Weights of a small transformer language model.
Training: a variant of Muon for these matrices, 328M tokens, 6821 steps.
MLP neurons of a small language model. Each row is named by its layer, matrix (up: input weights; down: output weights) and neuron, and shows model dimensions 48-143. Each number is 200 + 40 x the weight over its row's rms, rounded and kept within 0 to 999.
After each neuron's rows, "fires on" lists the tokens most often at its 100 highest values on Wikipedia text that the model never trained on.

L5.up621,225,214,195,210,154,220,192,224,247,244,165,202,213,204,230,182,287,138,145,158,256,169,181,276,140,217,222,227,171,166,211,185,235,185,226,227,262,193,197,254,213,190,153,216,188,173,154,143,222,177,210,256,218,184,137,241,210,191,220,74,128,256,196,140,198,116,224,160,221,333,146,192,265,163,192,101,213,193,209,227,201,215,221,202,239,242,274,257,179,163,234,181,51,194,269,214
L5.down621,178,240,179,166,248,225,205,164,226,222,179,285,227,200,182,184,119,187,177,210,166,235,241,116,181,224,206,150,247,193,227,100,177,189,231,179,193,103,234,214,191,206,234,203,231,249,231,227,193,195,229,178,138,166,258,146,281,194,223,220,254,136,185,275,114,271,244,209,183,100,199,172,164,228,191,253,263,211,192,195,254,155,150,216,201,194,116,189,281,117,198,187,296,150,134,248
fires on: " an", "err", "aly", "pec", " Inter"

L5.up731,245,132,256,233,179,223,232,224,164,218,217,191,294,116,162,209,147,231,181,229,202,180,234,149,220,250,304,209,177,95,209,85,157,190,169,264,112,151,174,198,194,168,253,182,137,176,257,183,266,241,194,219,214,188,194,179,183,228,194,153,230,232,196,215,224,176,264,192,289,200,237,161,140,197,207,189,172,238,200,207,189,170,176,213,161,211,230,245,164,237,235,199,226,192,223,295
L5.down731,115,271,219,191,219,225,163,119,179,164,177,139,162,214,230,194,195,227,250,209,150,243,223,225,161,166,128,132,181,150,201,193,211,197,215,204,238,214,168,204,246,162,146,187,190,192,151,237,169,185,147,144,188,258,247,240,221,179,207,287,196,154,128,214,227,240,152,153,150,179,254,225,226,252,245,270,197,152,210,184,184,238,296,192,234,176,151,212,141,204,173,164,157,233,177,97
fires on: "A", "erg", "k", "ized", "ributed"

L5.up688,203,223,204,205,202,237,169,189,226,172,235,194,197,194,141,259,208,186,237,212,138,143,200,164,203,186,294,227,186,208,240,225,193,237,193,225,163,132,157,208,199,255,239,145,228,175,195,248,214,130,247,187,154,242,143,158,163,200,317,148,225,188,228,276,166,198,145,221,161,165,183,186,231,175,174,126,212,177,226,214,136,218,177,207,182,179,235,257,243,238,230,218,178,176,79,127
L5.down688,204,206,197,184,221,117,240,160,110,223,147,171,181,130,133,208,211,195,133,216,190,174,162,176,210,224,168,242,254,262,171,193,152,170,179,207,190,228,198,208,152,184,226,250,227,207,248,137,184,244,194,176,226,206,188,243,168,198,200,189,209,189,212,169,228,169,223,191,197,197,214,272,194,213,110,232,122,211,217,230,240,193,228,215,279,254,186,173,225,197,88,208,182,229,156,280
fires on: " and", " is", " |", " ar", ":", " Length"

L4.up334,165,152,250,230,178,216,173,269,207,266,223,213,234,185,212,131,210,210,216,163,232,178,210,164,182,284,127,169,260,251,157,217,139,263,187,215,263,218,146,207,162,222,205,151,251,246,188,190,260,262,229,206,242,137,224,156,198,226,240,160,145,148,290,215,260,186,190,221,165,168,198,170,219,243,172,169,164,168,160,222,204,244,192,218,171,163,142,169,235,142,198,247,198,211,149,221
L4.down334,209,198,180,179,262,208,159,138,158,156,79,166,201,206,185,210,248,180,235,150,164,213,166,215,237,176,230,192,180,184,308,229,247,202,228,223,191,275,242,163,243,142,144,269,135,183,203,160,236,169,151,161,173,241,193,230,250,190,185,225,253,207,108,218,170,198,233,237,207,216,157,239,207,174,206,239,200,271,206,212,163,131,249,171,206,248,217,181,178,229,160,144,136,202,280,181
fires on: " player", "HL", " ball", " elect", " main"

L4.up813,157,283,251,199,145,246,150,105,189,238,168,254,236,225,134,146,199,158,202,213,156,163,202,282,197,216,188,188,217,156,179,119,205,290,217,207,217,181,161,291,192,184,270,270,215,227,160,178,218,199,145,208,178,224,223,204,225,193,236,234,130,228,173,235,198,179,151,216,228,266,105,261,139,242,218,230,201,239,213,194,225,231,125,169,218,199,164,168,208,175,172,177,204,229,129,211
L4.down813,233,118,162,203,269,175,248,295,157,133,228,175,159,175,245,246,249,262,212,177,184,266,219,135,199,181,198,172,134,189,217,275,204,111,152,214,172,252,204,111,208,196,186,147,186,203,200,216,189,209,228,174,146,173,225,196,163,185,218,135,215,158,198,203,174,203,217,139,203,178,205,148,220,162,127,210,229,212,226,180,158,194,234,241,172,214,205,248,210,241,223,233,215,163,285,158
fires on: " University", " rece", " continued", " return", "gress", " gradu"

L4.up814,173,267,218,227,154,203,120,183,174,181,184,123,202,216,181,269,232,172,272,268,136,158,171,148,244,204,161,204,247,192,230,282,215,232,187,268,158,179,345,201,214,204,213,245,239,207,252,177,245,154,153,262,213,235,179,150,179,227,186,223,193,211,206,185,157,186,224,153,225,257,197,191,101,210,269,160,149,166,169,201,185,138,251,252,211,238,239,208,262,199,171,134,193,209,201,142
L4.down814,170,129,188,149,243,211,255,181,233,193,169,264,163,165,192,236,243,286,192,112,231,254,247,221,132,225,205,185,162,194,170,168,220,156,199,199,191,283,196,187,196,182,161,240,176,169,157,238,211,287,242,141,154,147,189,180,246,250,221,169,192,177,165,224,253,140,188,226,183,128,196,235,247,217,95,182,212,213,207,242,225,217,129,170,192,130,209,200,127,218,190,213,283,185,182,226
fires on: "reen", " red", " Blue", " Sand", " Red", " Album"

L4.up33,171,230,156,166,244,239,227,227,223,163,201,188,165,265,233,284,234,212,191,153,153,175,224,191,197,215,147,148,188,141,127,275,217,160,234,142,170,214,230,197,194,244,186,217,162,172,188,228,157,226,249,129,147,154,191,216,254,175,187,189,124,232,218,285,203,198,139,240,222,208,177,218,194,212,87,204,191,205,202,145,241,227,162,248,221,214,245,281,168,181,254,260,133,213,249,246
L4.down33,198,209,209,273,205,197,165,183,175,235,181,256,207,166,176,215,212,175,181,282,253,220,179,215,247,214,252,219,218,260,245,133,145,229,153,214,217,188,173,168,194,183,202,172,144,193,239,140,241,175,204,199,231,233,182,162,183,252,198,208,225,180,235,141,288,230,252,168,225,192,184,163,197,178,241,213,265,216,224,211,161,171,223,190,192,236,174,122,260,220,173,145,266,223,130,127
fires on: " then", " originally", "ock", "cess", " late", " early"

L4.up481,285,212,250,178,224,243,124,220,190,238,249,239,153,138,191,131,220,231,199,253,199,225,206,123,242,149,133,145,189,151,234,249,166,175,116,164,279,254,229,150,205,227,197,253,207,196,134,236,233,213,249,211,244,156,238,255,127,155,199,255,160,192,100,174,195,243,165,200,165,222,225,245,176,109,154,194,231,224,210,122,155,169,262,175,232,189,245,251,228,199,192,194,151,212,205,123
L4.down481,201,179,188,177,217,173,253,195,236,208,158,184,189,265,187,255,177,138,247,215,238,121,209,276,190,249,175,299,161,168,168,171,218,170,220,209,99,154,175,236,188,200,175,123,185,177,190,141,92,163,152,223,194,246,185,148,269,256,204,233,188,196,176,232,265,182,277,202,221,182,161,227,152,279,195,113,194,189,213,202,190,268,174,155,153,212,223,228,236,308,215,203,213,195,119,212
fires on: "l", "am", "ours", "eh", "f", "m"

L4.up896,113,191,196,174,226,199,231,187,200,187,177,193,142,163,242,238,211,181,229,192,171,244,220,173,230,194,201,208,267,218,224,256,231,176,182,247,295,196,180,221,210,198,164,189,268,185,189,203,215,229,223,192,228,252,183,276,179,155,254,209,230,250,243,239,206,156,129,116,243,138,247,247,152,172,169,223,159,216,174,231,199,146,188,305,198,213,102,153,200,208,109,214,259,187,213,192
L4.down896,184,231,196,187,190,285,231,198,222,162,184,213,280,216,178,224,109,223,207,185,189,86,163,212,164,175,168,120,145,167,143,180,167,168,223,135,159,155,224,189,175,119,244,242,149,222,182,166,211,177,151,171,152,146,263,138,177,221,234,217,175,186,184,191,207,256,190,217,178,232,172,195,205,218,257,219,187,187,246,159,213,205,192,127,232,261,198,118,199,182,254,165,181,258,278,229
fires on: " well", "iginal", "2", "k", "igg"

L4.up1002,233,186,235,193,182,236,303,186,159,165,148,257,222,187,190,197,192,233,191,201,160,242,267,178,145,216,198,145,269,196,191,188,144,270,243,211,200,221,181,168,152,173,118,258,179,180,235,156,219,243,262,180,210,210,297,164,195,252,151,193,354,251,197,154,204,198,285,239,255,163,201,179,247,154,192,173,235,155,254,156,196,253,187,182,200,236,148,251,167,202,242,208,192,254,258,151
L4.down1002,218,206,208,227,250,229,106,180,193,241,187,164,210,130,250,240,176,200,216,196,212,170,146,200,249,226,209,187,154,166,212,243,255,155,88,169,145,164,198,270,244,246,268,197,175,237,156,226,159,174,188,171,209,178,102,222,184,132,260,267,119,139,262,215,198,180,102,192,182,189,235,179,208,271,183,208,180,209,198,221,193,149,200,206,207,205,226,101,236,204,161,232,220,122,169,247
fires on: "+", " ", " return", "port"

L4.up235,218,186,187,161,164,242,259,114,225,191,171,162,255,204,163,263,240,221,173,192,200,196,169,210,198,215,245,171,199,207,200,234,177,181,223,161,136,166,200,200,171,143,206,249,134,241,154,224,209,180,176,184,150,214,194,260,192,223,172,162,218,163,78,208,224,171,204,280,242,206,146,187,130,194,146,213,197,201,262,232,262,246,228,207,194,240,205,221,173,252,163,222,211,255,280,135
L4.down235,225,160,154,200,213,213,151,229,108,200,202,240,152,178,182,176,164,147,188,156,292,228,191,166,181,187,140,196,208,204,187,179,187,223,184,183,255,214,234,196,166,240,260,187,296,163,277,174,245,183,226,184,227,218,265,121,206,218,199,251,223,255,199,172,214,212,179,155,203,201,171,250,245,227,166,243,102,170,255,151,176,195,111,157,238,213,215,180,208,142,216,213,185,146,137,244
fires on: "ot", "ic", "or", "ro", " •", "ell"

L4.up87,175,210,150,223,202,155,160,236,220,242,223,210,183,188,229,203,212,187,188,162,128,170,197,266,194,146,178,160,211,251,164,218,186,164,215,212,235,276,223,162,191,188,191,217,178,192,170,307,246,144,169,246,250,128,241,206,197,210,204,219,193,212,204,187,117,163,260,246,243,160,131,195,184,164,185,207,214,137,191,192,240,194,224,167,256,223,208,204,228,191,193,159,169,178,198,151
L4.down87,254,212,234,213,227,245,189,185,174,163,194,174,227,262,234,198,200,218,201,219,240,228,171,142,190,220,228,164,249,162,192,178,208,215,214,163,155,161,180,236,218,226,249,162,229,207,207,157,137,253,227,194,119,254,188,195,202,200,175,228,231,219,199,184,269,225,170,209,176,259,305,240,223,221,211,212,240,255,210,226,190,189,179,168,144,175,212,187,194,220,222,244,222,231,175,293
fires on: " dep", " dis", " Film", "-", " death", " After"

L5.up165,158,172,212,197,201,229,158,214,241,171,145,292,156,231,190,246,145,210,125,228,227,238,159,143,290,262,149,188,282,252,196,190,261,185,192,197,219,208,235,239,128,186,285,191,187,149,259,150,215,158,238,248,142,225,173,140,208,116,211,219,271,195,247,217,273,200,156,176,292,220,181,243,260,230,164,209,203,204,196,162,217,204,203,182,182,253,120,229,252,178,199,173,237,162,169,137
L5.down165,203,242,163,159,187,111,201,168,182,182,249,139,187,180,216,165,272,212,285,196,161,164,231,273,216,220,233,154,188,120,97,136,217,253,136,156,232,283,225,153,195,239,208,196,222,175,172,244,219,263,171,178,232,215,215,181,220,197,165,262,180,189,150,165,41,283,242,188,157,123,263,182,191,212,226,167,153,203,153,246,104,226,198,205,190,126,231,171,200,178,167,180,150,197,134,178
fires on: ".", " −", "ial", "ot", " sq"

L4.up634,207,249,126,188,171,174,201,222,211,218,146,152,238,140,186,215,282,199,217,195,193,174,224,209,224,202,187,210,117,187,228,179,172,161,271,226,121,280,204,194,205,131,174,173,170,228,262,178,267,208,223,255,195,186,227,185,242,258,223,139,162,231,249,201,219,140,237,183,182,184,117,165,257,194,182,231,190,208,200,277,231,206,193,177,180,186,197,196,128,161,235,172,225,248,202,213
L4.down634,194,188,229,252,283,182,158,177,239,236,223,204,156,284,184,185,146,208,211,192,207,217,183,215,140,251,238,221,257,207,160,203,229,210,164,162,241,97,180,181,143,213,222,220,243,185,153,235,185,174,208,150,238,187,170,187,183,162,174,223,281,252,205,144,174,259,229,171,216,211,226,251,212,253,196,146,213,246,195,195,157,222,133,186,202,160,150,133,249,224,210,176,190,175,164,205
fires on: "all", " de", "ost", " Mike", "isher"

L4.up188,193,177,235,203,171,283,238,199,162,244,179,195,243,129,195,215,217,90,286,258,187,218,265,231,223,248,176,156,204,148,237,234,211,197,166,230,159,169,245,112,219,208,202,231,174,199,249,218,190,176,143,136,176,200,249,162,247,175,189,265,195,167,218,291,191,207,174,131,185,199,169,233,217,187,213,224,218,225,178,174,191,254,191,240,166,248,159,290,142,203,169,177,232,221,144,75
L4.down188,188,164,175,179,229,138,147,200,217,229,266,228,148,256,185,176,253,299,142,197,224,202,147,195,150,216,279,238,193,202,163,205,162,229,205,176,206,233,237,287,210,203,203,202,212,219,170,128,172,205,275,293,293,152,192,194,178,271,188,230,167,204,190,162,224,233,181,238,162,197,244,203,108,205,179,186,168,224,259,293,282,200,224,183,237,186,242,92,212,219,232,177,166,149,183,234
fires on: "ly", "ed", " red", "ass", " der", " ground"